Part of a small language model's weights.
Size: 23 layers, 7 heads of 64, MLP 1792 tanh GELU.
Training: a variant of Muon for these matrices, 455M tokens, 13874 steps.
MLP neurons of a small language model. Each row is named by its layer, matrix (up: input weights) and neuron, and shows model dimensions 224-415. Each number is 128 + 32 x the weight over its row's rms, rounded and kept within 0 to 255. Numbers have three digits each.
After each neuron's rows, "fires after" lists the tokens most often just before its 100 highest values on Wikipedia text that the model never trained on. A number after a token or word is its count.

L2.up1388:099155075146141160124197140120186133118110144111166134134169103141053178140189090102111136162143107157093113171147139080137175153089103133136171127157127153158108112084113171143157098154091089105167125132140117096081168110131115129087129038115089130136207086129124151082085094133119174094131100135114168105153128154109133175106124162107100185116155099145173139117134133100067139114134151130117083122126142150119163161071140135098143090077134098128064157175162216194119107152119098087127117077150119090158187125176136154134119114060187023191164145112166070141136141154160224117
fires after: "." 28, "–" 16, " ." 6, "," 6

L7.up157:118151130182215126093132166107086146146142174117161141183189103109120121120158165126140124115118162101152064159116138107198125106106118070135167110108123142107162166102124140194132097146154128118105161111152098128174062160047126161113130065094102235116126075152156124124080169119154129169105094060135005084136134073092127202138127152106110129186122135108132113131117145140110135134166145141119106102177059128097106138085111126150103095094129190174070124187136108142068113121086128118124213116148065156168148076134094119079118102116157133124140134139131155173107099161100134069
fires after: "." 35, " |" 6, " Res" 5, "es" 4, " time" 4, " Ge" 4

L2.up1284:134120070072119070134089107131114130139089149154144161127149148120121119184179085181117083145170093133120126108114122118118111165173171128140144162135146153155144102073124054149110121125113153123095134137167122138181113099168147119132124139135118106177128140083062100105068152162128175121154124095085080166120129097136105181137101083107080123104187158101134144134124144119116151149143082156152144140121098143111118088130152169111153119178130167145135142064106103135145168127142069118104089149113130116173105161112125064127149062138113128125135151073197146117131119080149079114
fires after: "." 21, "," 15, "'" 7, " 1" 7, ")." 6

L7.up257:092129148207109113128108141193196119112047128162142098115151139127065159198147085203110142145169125113115128142152107135092178138184166066110085132121087164114119123089140105123145121111086107139121121106144160118139099075141076078122111096212105117075107152113151182180120110148118138077137140111133105115119093082149130112127168129134124157097120193120177111090129148127152127102155077181119086110202160072106052115126105062073143113102144097152120150075173157099124121099125121107148145093130123129092135189098164135127137146143090152109061182122125088089103074090085083101
fires after: "–" 17, "-" 12, " C" 12, "a" 8, "8" 6, "1" 4

L7.up1675:118166137139149101091149188146138144147118135126102166131135156135134085151119105103103169153082114154145113128169139133125136121117081075173178128105113123123105090066152137132176141126150093120107096102171157117089086143120175141147133155104083157142130154108140164142117102129132091105154075189070114147126135149074143139123128137124076119143133178204124134126142178139117193116129093102135071156162137124108063148093114146052181162125122101158093139123134107109103124189072155160104130116159124099154076118105131142073111158065156139152130119059106120126138082120132115139
fires after: ":" 18, "." 17, "–" 10, "-" 8, " |" 7, " 6" 7

L17.up1715:163093080052082125117147129165095123127104175172128121048093085116156073119107180140115166124135097145108098096131126163136168170147126148119157102159187127130156177180105055162192124099193155095123135213182121084146151096127128122180062129136098145160120078134120147114134220103159119128116147121119093167169108087151162131097099045135140177158126124133131130131172133125135174171072144146154096102109181148155198145149166173159190138105164144116104140135110157138105133170186102104129103120138136091180126173106141181137129155075154185142164122061107153171085140144085146160
fires after: "," 25, " 1" 8, " 2" 7, "20" 5, " 5" 5, " 4" 4

L7.up807:171139104198151098127083142143086169145169116148124088090145108095125108178150080108108180125172150123127123129151154071143095120075122115136147119115109090178141112188148169176147164086149136095166124121157145169105152140145117113124089129222124232135107219156161129114119153141113106143120077133129138103084130126134094158131052146182109151188078137181139179135140145095101159112134092193083078152088138159124096108127130106153174138134116080099100115066129123148161125105135165180070114078080075140088091131107187136088094120063185112110137174122100179148125133129134123166
fires after: "-" 42, " 1" 7, " 3" 6, " sub" 5, "–" 4

L2.up1366:129171074129143153106081094107138169107123155096178090154106168102117144138197112132100104133085093141187195069154118206061157177082147111204120112148138128133122070152122140126169119091174108066090117141125136125202146092089098130124175145113157147150111152142128186132151160107127156115103107178132123103092151142117119180124164166134148146086140184081103185122123155071134107170136101142139107096177128122110089177152102096165141141113071089150078143040184142124157079174120121126127165128102132125071123140079170113114206079137168110125079135133163116176148145103099168150
fires after: "\n" 35, " the" 12, "'s" 4, " in" 4

L7.up1549:125132121092077117112137100142128133112138158129120155116130126167134136132187147206121158156138161100146153089129118168142130142103149066126122131151200143133125151171158126141141140082117101154075145109153108122154107135095099141119070159129149230110092089129128075118101195170164068146144136135150178088125128146168099148137030129167123138141121132118121120116125130145112141142116066115093095110106156130123158102060130093117166128118153179118113105146123131155107139137120091115150105147106163083147188139151150186135133037179161199107093102118101143130131141096106129188
fires after: " b" 25, " B" 11, " Ch" 11, " d" 5, " Sc" 4, " R" 4

L7.up594:173103133224117115074104115091123135141136077105152163101129117148121171093132165121126157142108062114160149162159142080116154089084130137139068130164167142113172097133095127149123063188166126177135121101095124179117113110163135075084132162126089043132084086131179138133078118123134118165133169102141066076136085132135129130143173139117107138139106109112098140130173108172093100120037140139123139161134154122128074140117070134105115059137149151098108141144114098112111157112104120150150108117128088106084113128148197136098120212115092107151102070124179164115141163147106087118
fires after: "\n" 38, " or" 8, " v" 5, " tw" 5

L2.up1066:152041135138169118112144150133146131135135127127172128144119146115093163143151093116127168131084102078183180160136103143122136133083178087150075122125146116143123126085064096167124163150142140119143103100124131085146140186135128119158104170122158081131115097132145146150114168137141120127119180163072047127071116147159104146117144151073134158150130133097090128124129097145071109094138124108145101148112092205151115114056158111115208074162078185126155082110170156135170167179106150110159116070108192099097111079087119095105173092062149151151144134132164103151110105121123160143
fires after: "\n" 92

L7.up630:139087181144078198116126138198087134133103125146169138123183156104113126143115093101096152065064151130101144139165135175102183108125099104134140116112103112080124168115123110160183047155156080105094168129155169114103115147133180149116076146160136172062099178122148087078126110111117061177126103141118074229089086133165085137121081122055122103104103176139112131153138100129116142082136099121201184118114119158136112096074154125160162108088149130154064161118127138106127133179150094121132129123053088155121185095159146159055105121113111142160138140117158072076111128180175129128
fires after: "\n" 32, " p" 16, " di" 5, "y" 5

L7.up423:161087146081088130161163122120152098157037064163105209093112120145175147176121159110182137110157110146159136084124138099126233114096117139112176101066158136134103153156094092133143128129159157184090116148118137163133067088118131122149120151119168098155100081174160089141139147166148119160106079120142190131154114172123082120139092125193101069113114148110150125138163133180158127184098156150080147097113117171146148091117164074181122109129091163124151082097120101170119160099126109123100066088148141201122082136189176151140113079186191120125081145088083113095145058156079106096
fires after: " B" 34, " b" 15, "B" 11, " Gold" 11, " U" 7